config = dict(
    n_layer=9,
    d_model=192,
    n_head=6,
    n_kv_head=6,
    head_dim=32,
    d_mlp=768,
    vocab_size=1024,
    activation='squared_relu',
    norm='rmsnorm',
    norm_place='pre',
    norm_eps=1e-05,
    positions='rope',
    rope_base=10000.0,
    rope_fraction=1.0,
    qk_norm=True,
    attn_scale=0.345,
    bias='none',
    tie_embeddings=False,
    parallel_block=False,
    extras=['capped logits'],
    init='normal',
    init_std_qkv=0.0233,
    init_std_o=0.0233,
    init_std_up=0.0233,
    init_std_down=0.0233,
    optimizer='muon_variant',
    lr=0.0123,
    lr_mult_down=1.5,
    beta1=0.9,
    lr_head=0.00792,
    warmup_steps=0,
    schedule='wsd',
    decay_fraction=0.895,
    decay_shape='sqrt',
    final_lr_fraction=0.0,
    batch_tokens=16384,
    seq_len=512,
    doc_mask=False,
    train_tokens=112700000,
    steps=6879,
    dataset='wikipedia_en',
)
MLP neurons of a small language model. Each row is named by its layer, matrix (up: input weights) and neuron, and shows model dimensions 0-191. Each number is 500 + 40 x the weight over its row's rms, rounded and kept within 0 to 999. Numbers have three digits each.
A block is one neuron, or neurons of one layer that tend to fire together. Before each block is what it responds to, as a language model described it from the Wikipedia text at the highest values.

Responds to: Mid-word completion fragments. Short word-piece fragments that finish a word split across tokens, such as simil-ar, uncle-ar, report-ed, feat-ur-es, structur-al-ly.
L6.up300:499522528391475579504537576418545510485533483507487477490562554499475543484538528434457463481538524528502471590498545504451544502492526476551527535566522462489545554481482506485453485533538491474492559532449562485488494512464547524546530542493554525481497494510559488506480398491430475485478416501493492504530468433485512542493549514477553485502448535494447569551511582449534547537469447557465475485563449520544495551467543579445528446524540454485504517524421577517547423542426442546538575467455489452516512465471526474540522537438483459510484467503489536440521505498474552503
L6.up338:509485482486512499527441433477526541518422527555540491512526450521511553538494478420510489488473524552537587550558498501462505559562570427490505527497506488440515500458423435499487463525555580467468530489496456498487414459561516542500530525490511503546503460478527494485487563601520547462493532442496503514474417559510533510480496556530470516447477435494465476487501508567439409406456543512474512465514544519464536533514575492536529493537482521475518527539519523492471454476512473476614484496578538449512493564557552576529485433443475471507476465460481463447523525563556500511
L6.up484:512544486459540558538495473481474501461489482545597437508476524526512489559527510503512550516466488527493538504509519540554481476576557470606514479485473514572484498494534508464509489469468551453514558520468498413492522417423486515490534496474492465509512494501511456457556456510471468470501455407501523496482582556509492553571505578475490497588492492521500516502449489431489507485473536499409507468516471480462470513489443528452506528430497592492529492440493497493411483524476531514447591495529538445538495583442401544437556523517485555499521496399452455531479445517516556464
L6.up497:498464553474426480530449476481525494408471460417484581522552476525530482530455519457519425546488510462508518533484465482493543481474460521553525462518476509469460524565532582450469489446542493469485552531504495546564489519473475492550486544464529535460455475529513471458521558528499493502447382562537503496507483488478542453439501590463438453557512550512519492500535502502506454582427521536472475482490510478544487451515490574522462531506499575505547488618480527434482512545444557569503514481481460492473510502420535513535478409541434527512495478479436483521548412508484566494
L6.up555:495481568436482504457432530524505549466529536500480509465494481465459473517494523480530517471501519417428517515498551587430517461499587458524527481518442510499553588486554491496513499494525534548500534528539548520467482553392481456523514526507562501537505564523508521536538600493527505521455520476456486505525498471464451448512510589496478516457477484470536503573481537473585501520469463452554445497535484534466445527493486524574461488399564489548505451470493452512521446565564501511453522487591512500504534475394444441530460467521419488495553461509457504471486535416546486486
L6.up562:524546454413518450498454467514503496438455555497475487498555518516521509593490485534464508531517529522512441526534541479496486505542527576478544573489460411493525532504532563521517491541524433431565480518536511440500513476537484567497583497472428476545480533568447494512556469542504493555502520389496429473491538463442502461526460460544528434521433592501448517448489547507491530543502481450494495532512450483459483536423513509480400393493446450458542498420446536497469488499519500583546490530514509532560476508492468453451494472535461449520527550528492470523535498520475520532
L6.up602:531485441391586472525471484502444551449514539449487496471441453568482512463515531423472545516509535529514516556541531562489513528562527456577475457451496461525524507447500528520550487487506582483542509533485493539523479486449490483484507511534514488507400496468545495509476528517459433492505452555489542521526504511399519515551460506565518524536521506575499535515551484497522488520455436457448461503506460441530495477565501588425465465456547532497564530516499565480447489535488459546540547444499556440435531526469443534480428443466528455544558503462492468516494510522514621464
L6.up608:509472524472525520477478483506485550448563562465470508527433486486505468553507500518510472439528589520552466445482525528472535490475483474517560548498499565492502576503534530530550539514514476559497546495534470514534521485443464566468518509471468468532554526544510463458557526497350440522507486469506558589495542486463445570531479476433526520537413505514549512508501584546485463448484470532525416540518446479472470508431496542462488541431516556465438440473529620504499484482521503535500583498439523502501547485467484488495475555492430492494557483539493486438565506523562561471

Responds to: Second word-piece after capital A. Second sub-word piece of a word split after a short first piece, most often capital A, as in A-d-ult, A-d-ministration, A-cc-ord, De-f-enses.
L3.up100:497466480505528514434562485546463491502565520474461530507422474433444443551484544484506524482553459512539525475527476460463529479481556503498541519417500514503569485482536532504545452503535460478433479493521396496466492530488575516599492545464566458459415456545552427493483513506460572515488576495516517570467474519555531491491498521526488484537481469521542476510519556495526449499459511488517447556507596520443489526533527544437513537397457492566482456503528513544517422551501487587487470462492477539494487488554470476535588469517473446520522531521471524529482561569492594460

Responds to: Verb endings before objects. Final piece of a transitive verb or a linking preposition, just before its object noun phrase, e.g. feat|uring, expl|ore, contain|s, in addition to.
L5.up91:522480495476497511436490480501478532534569529551532545552452495514495560473384489476490455462469531522516464454515505490477471556501523477558478470512477453562516526512459499504543532509516508441528534504499524476503453357501507543471502586520486479473490548518509507499450546493440472491491455567569504511446524428440488544487502536535531547517493470476485501471501484494461499537539490455550533512528454473478358523460532521517452543452505479447531456518465559524414536513523444494466453466404564522465558476446416436524556521493470469459542504499407520415533550537467450465
L5.up148:574494431430607430496587510516489591569483491611544559477524499472488483437505502521543480486487532543537509493543497500479514548515472497538495439474535485494578497502508533525460479448512519524558516469468502545472472506556506539560540537526493538480464509484449543545469525516491520484466520572518448470554514420519554550522473449568556517428492489523518501492549490507506517522503466528433486448579472477542500478459567515537489532464500515485504483529497439529508547521489481362475469470464525434513407500508484471437453509488501442528484494567498439426555546414524487504
L5.up205:517526502481538560467518500505469511496510554590477494441436545511480533504572502503531455514521493512436519555557481531483483532482532507466489477474575531472476490455569511524462567484472504521543534483494512566467390481494494515503486550439480556523459524513465507436471475452480540395521470481493523478428441500518499486487539443539502483517485475459588510543511480571495487562513544489575448481513432519389560487450467542502489500459560594429559436545447497494461528414525430486474466522454566488463468450478530481511485501490445423486487530486480513444465436559501523432
L5.up230:467517487490534566598519483522570500642476592550463469482512538496505515506479501439424471482504513460535549465490525546516489507555507535530501456470473470542518505496548529477446542471477492547496450545430483541486494522528395503444538512547482518488468543449477538488511497423455495511467549561547509509448518518461487568540486531511505474468471495533489502545561558577549508500429448527515456442504425443481508483431478485508493531443496523397567470519557442525482490521544492571446524554572447480510482539478445448517581474519466478422490514482503521543467484493494545452
L5.up348:461522494447471534518498507552491405471477558526456561495548497530480540467509549526475566506500535492420484478489461480529506540562506450453515527492520504483464480578505493459531501576528478440491491498437486481517499510464461437513507505494564519490521463402507479484483553509510536504560446420537457493439524434528559481470439537529446556462506495506582478478480525515458472514499560465530581482519437506503532484421458574553479503495499494526451506522524517424445443470603543497452555456482526478536508556445523512543468466500495483495538437445559367430495519426461513475
L5.up656:493475467450540503550498529474504537542520466575571578564452474454468488520554466556483507485443555491500515462520553478525443467484502524534547448520562507482474501529478582513539538514456505442462522575451503490509493438501493468508562473503422549476437469485456537505534496426524493456453510443491479452536437439536529470529493499510483473470537478518431562433518421537513442533475515602466541487569512544415450477452596561464522524505533553427500535489477556480477538495545484519518468460444496474452546533449500484459501456479459484496501413501461494425457548448542478467
L5.up670:596473501468458495560531474510462477545405594581574540468449548496450597493510450517502536509482472463506457427596511516510475530539525482474467472460498536514468495546551439570559501558488492510491506567455435484507408506524508509421515518524536452494512508466468555429489510464531516470550484540539566485505433468460420470511470533510467530449523464526486540482535536544582474528538493519477510545538503491478515499483476526481560481481482502417516485518552497493471541512541515487566542513480575472480537455522515456557465505485506471472471520507547490448437576526430400471
L5.up704:563499476457474493548469484505464459551480561603549507507554548559427550495522497568561524496464553498525469459508485481433453633514528501559485504472533449494487497521508513489460527520421507478500486427491472577546466472451534558483510520505468542556540567571490500486442484465510523532539527575617499506458495481543503480497479488577471493499428540520508511457517503445444525519441500411516459507522482490505451575445464496568482500509469547509532440512473527506470492474454502464471502438416505447484465495430529516480483510544489506495518520399439474433546516497496566504

Responds to: Adjective suffix completion. Fires on the final word piece that completes an adjective split into subword tokens, often before -ly, e.g. frequ-ent, subsequ-ent, spec-ific, substant-ial, import-ant.
L5.up98:557422596448503572521488488504462490530487451475522498490566523434525492481520500480503511521542531474431479503498490495473445471495515519521552488564515485533533472478492472394555548409485404480458495495451502530562579484538514525532513543500517479480490480515417485471554490443484462462487461534505463476470537477482510546468395510530512503555491436492591521503499499529498525573492575488481475500444546500529496469481501534490535472517553504483458525449495516537491489547456538498519569513402594507454598481576501470537454528494484542583543438556491435489437567466498535538
L5.up337:455510512581514495454486489489511447465537507455513480484523516556514533554523416525417545466538542516551562598527444571487490466486509521449537408458467503538437602484519479511542531462564529520451499496520526474516448491526559563564523520470570575486419448471507483507505474520456535473440533452404477458441565482529509536519494460434514523538492447510488518470518582484529427522554524519523538466532500523513495503537587517501551465565527522443546464403466466476504498523475555517483515450496537519509514525456557494498536492509434519454592536472538490484514503525459508530
L5.up482:462561567516526543549487456521528487459474554544534518506464398507479500512444447491464494566461531535478566566483531498485462466499527506489405465527493446515483542483541499559430501448502474544484503495509417456454442492518438499464536508488562529446588500513447570540562538481458500484508558481462499468470509495517506479452475556513527511574409412519517541468508547470539461507397485439480523392504500539491488518495489490473522504445477512575473513493493573560495488493513455537545474497531585520487523490545531515500495548437401468491479423533534512432518435523524486505
L5.up525:527513508514458485456471499486429451535534559484466504468535539412491514575562504520462472511549552529501474554404501425475568503487504491539491519530545486494568577466495544503558399526451519414423590513429520507501570478529531563461556575565523526528504506526429477517523448478544498513390465510470531440443593499499474469524442480502539479551535484469492537541505501438492467562542446531543473482529511516430534570486457526457508534566499494552487518462476509456444507487546466479485499499505530525493512507528532457509465479477502485563555455417484531506539499523509471489
L5.up543:485518543487449495548466482476514479522526533481522503439554517490520491540496521548460460487461525541443567546579493518472539445472528562423407494546543487525537555532432460550489549477457520478434514503502531543493514489502480509477553518404527458517493450494464509536467444489457471454427502541441538468490544466521486507464499484477477461530472497475522550455453573518498488547488498507506478482475569505464506512452502573494492510469499515493572500448519611487495437576388516499451528535432526484545517468460572496451450412513429580548525422525525498494531518516541584579
L5.up597:496503577487522559501456529507527539474509546458502410555462535555488462497472546585488449538454623502463488536537510489545502484523475445543517527491458530560512505480456533444598482432495462557431528548428471538529391537463502492481498496504472502485522455485517503484474504497538558584474517469487522453450525519489489525528472539461503478561448470497520541500463479537466433546472494460540495483515537489542520423432463547605517484477478575459450557502479539563455478507503528426511527465509489461433423514490542505436455457522497456514576458435518459501503516524459540467
L5.up628:501588520452498529407446515534523496523514531511525448478492521498463487489452488498485514468493522498490492658490486442504486489589569452508477500493447557552490414542481464482561519612508537519451447506476534568484409526471484513526529509585493527448485482505521479560476485533456530443463531556465476412473519535488598520442484488458525495469449562543505513441502529460486499523490582495535586526498494495533518501525564552463433478459563464471523508458511466460451491520484487516527552499495509488463567479510477438528502464550537427494497472528519530439546511454557499459
L5.up722:395495528486485432540515501522510529504446558521448510446531526460552491506570505490493420554513531484466600571551549467456549485479543535557509487483449529528560518535534493525560550434429498475490478491481521494480544496468419517521518582558568533424406505565500571536548464434482550490442515560506494541532512455516573514517534530469488522488463468531512540506524468452479498543478522551517506457457503472492509556463530508475424459459518562495506534419543523444484486501508467517430522475499561455512467564459527527479562562465512487496517445430525524415520486520468546488

Responds to: Preposition-completing word pieces. Final word pieces that complete prepositions or connectives (with-in, unt-il, beca-use, again-st, includ-ing, Represent-ing), plus sentence-initial In and of.
L3.up202:547522476368533556533499474493494462555509599564478540523483511491527484509447458472527573519489519417529534454598518535499475460532439486532496537492510493483486487477506561532505482493431525456517528502494443517477468474528492596467553565499472535521505571515465529483507424509528521478489492580504558528490507499505429536519491561539511557485479498545533476498504503493538533575525418519475486443493550521563590497468503525537508532512495564445604475583549564537531499438567547476535464506462488480501526466514460407503485494444524505549491496478449522432428554467503533525

Responds to: Preposition before noun phrase. Fires on the last token of prepositions and similar linking words just before a noun phrase, often completing split words: by, with, of, among, throughout, against.
L6.up115:557495518467520550556510448508502533551539520482482504525452480499480545525482551524430443523488431424466504445605428486463474490495521575519466536529490484563575474532602479534508492494396493513478529506482535517424455516488470473456547553509489507477464605528488500471456462483405492527505521500607491543470471460498519515507497504558482483560534504500541481500508456480557464514574456497502536466504529446489445447466486511504494439522500596457480505464473477528451564482590450515532528440530543506477575475510505532441526487449497441531576520514491456468467449440467467450
L6.up163:601470506407500516575460531466522549574415481570461502520461488447448494509439431417528521471510465452496508494559510507525496512543512453540489494468471456450472499513514446536526520490512495483504588532482466559498458467440489521566502466507436489525489461489506564513486433463462558430491467555541491544444480427465467520474452527586442498559470455454530478454495515548455486512521476491512455490577504463514446489431503535462472556479525529470582504572514486470485589437553530496547471524486460501454496445486434427503539479480479464460495485500407531465470510517525489450
L6.up191:515509564485483507440486483388599498515499509495463541567518544488474490552519537533535478492565477483496591547524520492515470469480497542444480520497493499530492404510530512550525520481533466487502510479530507450446499480396560481564532444430491481486426468532469500421448414505468582549512444453480445504541488458431586479445535479539517428471512527457486500544482444537482508489556589511541501569569454516555469557480438441435508509475536494519542502469521526488490475434480452487506535499533515542488556573548471438534471460545547486464514527480482540477534560502485508498
L6.up194:509480533471497546498500552469474522552425461481472444477481536483520400533510480464499537556488416453420482387460516478580511490622498502575514457486476537491519454537518429604590512459503555496539516506494491529488472532481500500511494533526577554497508466449458427496503521518442471478456475529508478483488504483553456505460547470463452548462487441512529510469511487480478496425489527455493500416481562456530506541460502555520519524436424523552496509536485558519474552503465458460507538531508528452457555530502441456514507503463505442492441504576517492467489580484456486407
L6.up294:492565520528467504592553539502509558489495541573495515526533536418481449527560464496487518487530475509555555562510502469514465457535498470556468502464471491541464561472518466467554526428467543537529588535490474553450490451519527485472475531522521535422432433505496549492566525411471509508493506459530472536493501454433570527463550455483452482472437454478506489516467507543575568473543500428508506491477403518508480511465512585488525495481475522474507451495586525511484438512558497557454540493527506464546529546505468464523485495409479513559558432476543512400549517498537567513
L6.up577:524555498595471556416513424532493481504453539508562539555484450492495494551483482552401538483540467496446566470593494543498511509553505568497491535450554466513484514466469480543508490470455477545535538458461477555550527407504538552450572624458516497482575487476444479477534490452439474460448525535498477536456509465491509480492525459482530450501529388490542472514497526460522501519518528526574514500492495544507524459507517528483558495508531538491498442448496457499464485503608453455487485507516555509569470528486535491548513501449378526467436492460524492473495509497522513440
L6.up594:556539473439458478503539536480492468578517420553441491533479551449498488544535516492492501502558512451467506569554516431545464501541523494502525478437540432544444518466561451496485519487511420571486503548562500524478509493498589478506505501531543471548479483516432488504564481480535475487544503521544527563462562537553594472510551464458395520533503441517564485549483427530423526521425533497478492439504516475536525520475530516511504470551555516436515488462499538454485464453425495490532481487454501540546481527525512463543487475482473481438503499502541442520450551464461360457
L6.up702:510472480519540487498513556533460548484485530541509476461459526487491500509446514567440521562531529431507519489560490447466442487468530576444477468385547487452538500507534457440526461473500496436494514521491448481480550525459528530534486529479514478456507483514459530465529541509527514432480549545577485531491462449474595502486448513410500452487503475497548512529477388468446498438495493428607504470559510431572526504478482520471433532512517539487520479521518556490513560454485491438497508531406576427448412478470426485485509520526463492554492487488490505472463533465404532488

Responds to: Word fragment after split-off initial vowel. Second piece of a word split after a lone first letter, mostly "a" or "A", as in a|mong, a|mount, a|uthor, A|frica, O|live.
L5.up38:545439474489513464510475568555497451478488465533516492509514460467489511546484544417515526556513515466496568529446544524505547565491520482489516461488467506417440550512583465411457551489426491516537434453445502512557503543521499468509545535528555552531414557455428459487471509530446496488409475540494466463487553440508513491471476473506524585491466484478531516481533581541527533453463528499561465473528541523457527519500561510503534537503550532497489484457519429442508497569504473478443507459395579507428454501408451539517507507476461481596502480445508536531466484493538524510
L5.up110:484575447548516467538486436550573512471503502513569497512513528499539495523552488485483483540549521499511544530508518549504518515534504507518489527554459552521484516482531473443543482481444415573490495513526547487474490468371435480513474574464564577482481493558549510499502447525474467536401485508504484516433515537499423438471493438419497465562454498466517637492571518520564436407514499540470444451502528520503490550556521533477493473503488534481479487417543532508472506501518485526504521474562514442498519544518507510515523508485459403437493461457582538555554482521524490508
L5.up115:494483472459470540475442477535584465530513481554494480512542486524497449531515493481531521531420576455492560493524550444489508543549499554410465497443482512547505537453478432467463509578538343507459516463482498490461471569534489542592513457497543538497496530509480482493494413541502487506418576481518524495467510489503552498508546501512489428506487473468490544485463524491469583478518539527550486492536565542421522529572471486559514499419520486506547500486512539567520501462431534567535483510536531496503477470520491543499487528427553407541500484503542533471565567475538492567
L5.up220:519488528515440511449508597578510535500531445530491522470541488471474556483528478509563512520429473477486511519567593519554504522422484550500371412571494512537463501463496514477479453482443498460549518475534535513536539547525567509580502464505527475493486504490449458551515438473516517416504512531528502546483507412471458485547516437559493513478511469536493504475577440477482503452555549531532504461491509539475560423498547457466539518490505491531485472469465451432465553502422473478381561510451474529464458584508511497548500522486580435516506484500449508479531491522521481483
L5.up390:572490511476467461517526514526518494417547563532462498513599518539494536502520561452475521478511490536430473520531520556533468520470418468468517478464516423502477496406489499527480529553499388428497513490439520439445418523513485454524468445463536515446438432477494417513440466517425518495472439508488494532484454470496489522383549488468427546498479512532514513548472541512531478555450471470576527456533427535474491484441520523527569476464559529523516531442527505470507532526484467512508504450513502567487441492509522569518535465506451424525502549515439506510517518551514562456
L5.up441:546455523445530519457498504460556464465448509467612472572417428487487520534455526579463500458427555532533529522503458502527542496524548432479463485484518499495526553586522515487493484522502423497494527498417454566460421533464496487464487524468475498432466525455440483472515514489491530476431454465576456467473496454527464469476502438549481501530444526484469527525488496521481478449478461456545488472543586485494525473409561510480452510533527563506503517510512451417553461485531478497600514538510547532503433453458512478518507486458462434481533452460468542597531459451542509516
L5.up508:511458501551489524574497486576499553449538520559460422482466555529546488519495472415512432508494542523569567533475574481509542598448468486438523457454517521565551503491584439517524529531488489525532495543445524489521466520485511526504562522571495482523442497423505509483460523506454501542503551509450485488450521537482503561418527501482504478535432521484466554493512550475435509486515552475476515516569529456518449503554531510471621521436511433476465453460469555508486445530498539547525474416516482545519483485497552454448531541432487496522460545448446505519476506504502603484
L5.up735:545483492540513546513554476424504478470500539435482511549506484514457457470450454497506487551543547495548535537585510499541566500510541525427501429470512470483452557514466491546459531461516477467507501454508511432490443524495554524516463479487516489517449505520492507524495479493493589520519502545533428465520462434516469463476546570501440457568473540462551501477514455598406521514552506451593490576564502517471550424533496515497495479480497453423480403467499502551564462497420485486606456510498490490446395529487564506528506465506456425530506457483557531514481488518502492541

Responds to: Word-final derivational suffixes. Suffix pieces that complete a longer word split into several tokens, such as result-ing, tradition-al, avail-able, advant-age, Europe-an.
L3.up603:444495466463574475557551481497573491505463472602538531523516507461505544523552510471527534451575579524494603609527502511454510495551500509520493479514527523496516427590560490467519547493533502489440557572443603547531452445494501500544482543564558503412496513529407459443502462400465496515553567495561507485449501457491523495516480503496467545505481480477547575478527545524481487542507480436553480482444510485472534497449549549488535546452492554481502502557476492565460483459468465449474555467527503529500481525447484528464490509468500509472486505496471485479549514485531576468

Responds to: Word continuation after "the". Mid-word pieces finishing a split word, often right after "the" (the b|and, the n|ation, al|bum, 11|th), plus "new" in "the new".
L5.up133:527508517483478559468516487484504468472524451520533485480519473495536497472484421499512489515536369551445526537460497565538478538512523504489493571534507491477494548413492577486447438454526488441480467498466464483479519519545465468476495501488473571441489486532472532547525480522550524409435510444479441519531480461556533517521480470497467490514493612519453567477425397464463521473501498586496590538408540491530459564502614546458482492452509471492498511506464525493466568567467431462554482496461529506489471444450523497486557502451496451527470458544522434452493494531469529513
L5.up257:498489486390517516440502540456544489553587464530510513442523535468512491537534471480507511498445430537503575523538495581555477488526477582505508593583507461566505572526499553528453546527474515514553464514541444557461480512529466461512474530521520499396475555502450468509560397470513519464462440548509476544457512516513518524461490496529582436503534594484479559475451479529545497492441500494548495488578475436536474528506498576439474492501446556519517522513442456469499485492464414441568481521557490478554485508444497495457532453518496476533495476545467472543485467524502486514
L5.up311:433499548523467459487554481485586380472556447534531573557470485453467535446513491504477478523486479542503506508490549561528476504488467485550487487485445469560447504542525484533509483520484546529475570516519506486483521515489412515560537525510537487506511552518437415535470532463537459565436520511536469480500605498529577444499591445530417461508527538489461552573516542464480525480545400493497487551563475476507451532497547454486488455524512426515510517467521559497486508487486542439527465468535501484468490491395537512510474559484495460571487463483503457490516528492589570544
L5.up316:498492513492430444447524538538544500408518364566468493482506538541430527502532434453468477508497409546522544526560481444473519446440524537506503559498480446526541557541536478508504497502515418547475519456541443477530467550528538483492457461513429556475493477507487525501480487515476529515541508570506518471464564566523531554528560535527540455558504524555531546506519484506450551562425494494458478494527456468522549474482504498504517503483539426521528514583517479430428493581514514509522455502482524487466557522508445563480509564503545524536520424432500460499491433456576517550
L5.up455:471474550484494479473593482438539473505572406477493547417425497502524478565505473512487484518483492535493505520480512492475493476469509540525503484440472487511464523542488494447448557463462525503554493525430531537527520531508481454505477479534492500507423547543483521478536510451439430525433498497481486528502541443479420424504588467537526417596472501505542580462519497491472521558463448581387489575513460530522469516470504558484486440454502459445490465562562559487502486528519417523541473510526493467493490499459457460555414541533468474570470450561498478491529546486532535540
L5.up463:487480544522410468495543563568541496461542408424507588564496559516523493456485452559409509518501521555404486511498512477599500493482515553524410464522518490543520548530499501512535449495514542453512505512500481501562486491466452516589475461498414534448466478519486449522489507506460497502440458532574496529452494550608472493509493514557505470489459604471531545515528461480454441504509498507523533515511501552534485500450506471435518487436447515478480516533488453487455528490479463504511535489418476463466507474580511548499499538444455465520444487513523458611556506541497532526
L5.up661:567501533502425496454440510475541419463440459469438458484516547497445533523537503519495500488499524536583523474531472476511491511513578539477522573517476427552465540463559460508456536453495470477452545471539476503547462488468455526458553513457505544459460489468510549491516497617434534535439513536444509455415518529497563508515462449428492473522497540563451462510475488487441462451403492502471462509487574504539398531548447504446474479531510463512593552453532481467472437477532467534533429515452533544499543472530471526501588456479521507475498501503482498476540508500511438550
L5.up736:484469524492400535500550452504457499508557424438524580545469517520484483504483351553504449527522498501525490516504500478517524490440504537423472528531456496518503476550520513472503459510508499460527570475472501435506503480619571516468539459500482500452499558537441512537471472476494579545478489572506525489475479426583594520519517583499519474507514506525490595458546467516446511454541451576553508484504456491466506547542519500516511565460477433443502508500550547485557474447464484529445472476489485461540481479497530468493562497485506501504472410513568468574545505509551453521

Responds to: Adjective word endings. Final word-pieces that complete a split adjective or modifier before a noun, such as str-ong, ear-ly, g-reat, lar-ge, Brit-ish, and also whole-word first.
L6.up15:497552563450494443512506414560545526469597466498453549501463519501509523494555480491492514566481456565487537577572557483583518505498446558562458530534494503465487554524565544482581514526518536485507559537503480504532499513461484512457465528529521483510545475510427529598503426478481420521383553495473472476452543463571582457482465527498505477439493527473507538529510525512554538449476483545545497515573500509497431583504536546495424479481535552485518500544580530515498515497515521514557431520521543467510504566510505529596476469491463474449500453502481474499545478494526538508
L6.up27:493547568427493435538498470482584546494454526519505581483503506576536490499567463480435510490520483505452527534560579474502543492478521492485494472469489542502493565507504531551471537496493491529544497472468485477538502482481499606492523506473544486496473483521467499477543409467491498498461446566445472541552526457443532559519500483496453503447541489625489469446515505573553542435511543537506464512443545544495499552474429536399451463519458502536513448493494533471490564556493557485529510535528510508428455564401465537581508511531490523523505527475531485412465443491522476580
L6.up232:486492537484429414475551476506500526506457460503477521448518497468522506539449524450448524526465469481556509552541569558445551447496543536473432526433497501534440520448507538449508499579507539488443550584473473427490429512486439504468460496469531491493450498537468566535473458446459503519434594540515421505494524464550503527484564569477517532507509477542617527502517478505488401548467481494513523526566449491467499485451531494515438538518503518515496514487551543449487531545489483526530480464493492472548489536526483487555411519448416506564492414493566517541525424531534530498
L6.up301:495513510540501513495518474523462545486560441538545471462489470513450511532437523492374532509446511480507463524548562422584430553559515518429509526468528508533544537522529516483541525553455489441465543462533491551440497551528512466371540548461429469525485489548461430539470475497470495431535516555468444458528544512515603430449491463564480524529533511479542561519445512528455549495467445445441424522489520532479500490502471484513461486504447480534525483517534531474450469525485487473569542539425461475527491526411528533466451479493567531491492479499489567499523485465530512466
L6.up659:414437571521515455447478460518501550491564416491417473494553487476536570537504490457445421477510509592483549455557492483511534523401516560556537579519563514506501555531584467508510463521454496498535560494484475531403489429399490466510510489547467473495502519520501503515493428474437452479442528485506515553544450453493528571461556464514457439542475534495527584553498475532563493495461487510504464479551447512476523486508554531469420469456513490471517489450592493491438487506502516541507524469503522579505466470475490470507524477458482490503489537484519447510561462459531526512
L6.up661:459454543445524498482507500572458549465529415508456541495456550522511427491496463462523547523461566530536520565482547490569525504471476466502480454501510558514480473504500547422511491501532486447442481451429490469453452529508492380515512487420504510441499570488505521541449512457417525460479524501456460506462481502572548499503487452467432366518469507534508514529494494547483482514475574519484563481491489527505498543606512479512469431509486511491438582475500441487396540503477493500485528477472478455464521519565539524560530457501535452581485460554489475547485451463534449510
L6.up664:482505547505502499461477458522528502506511495490480558485478508551497510525536454511474542556538531528490475550483613408504490538549491529559514546507494456500465517555581462535537490502514482529583517570422464532653482522446532538471453416501527546472526515466492483517474426468511479545463506504396469566485532485495457531486419490442486495527537542497510498486477487536520547522409504522541327476514434473501487510510501534473475547490477544501417592487499527516477525523467521545519476536522459424532519489560474455512516509533499476507485499511514526570524514451505464478
L6.up727:473582464515480448534492431551489529424531502518514425501459512495498464564490445537461477531487476525429530562563494488500541480512539524523501506434522438525502489487560506506558484520480533510480555518486439517451580489513390502560504534476466412535462430518487561571532579471439445539499536483518524568520559476524511485490497443436505485514417505518494541519519486566520501488441569531552496465561487493462520463477447574471395556525551512508552527449512499479474517525502510461454519535516502457494466569459533585458431491440493482482543431514528466537545480513535554492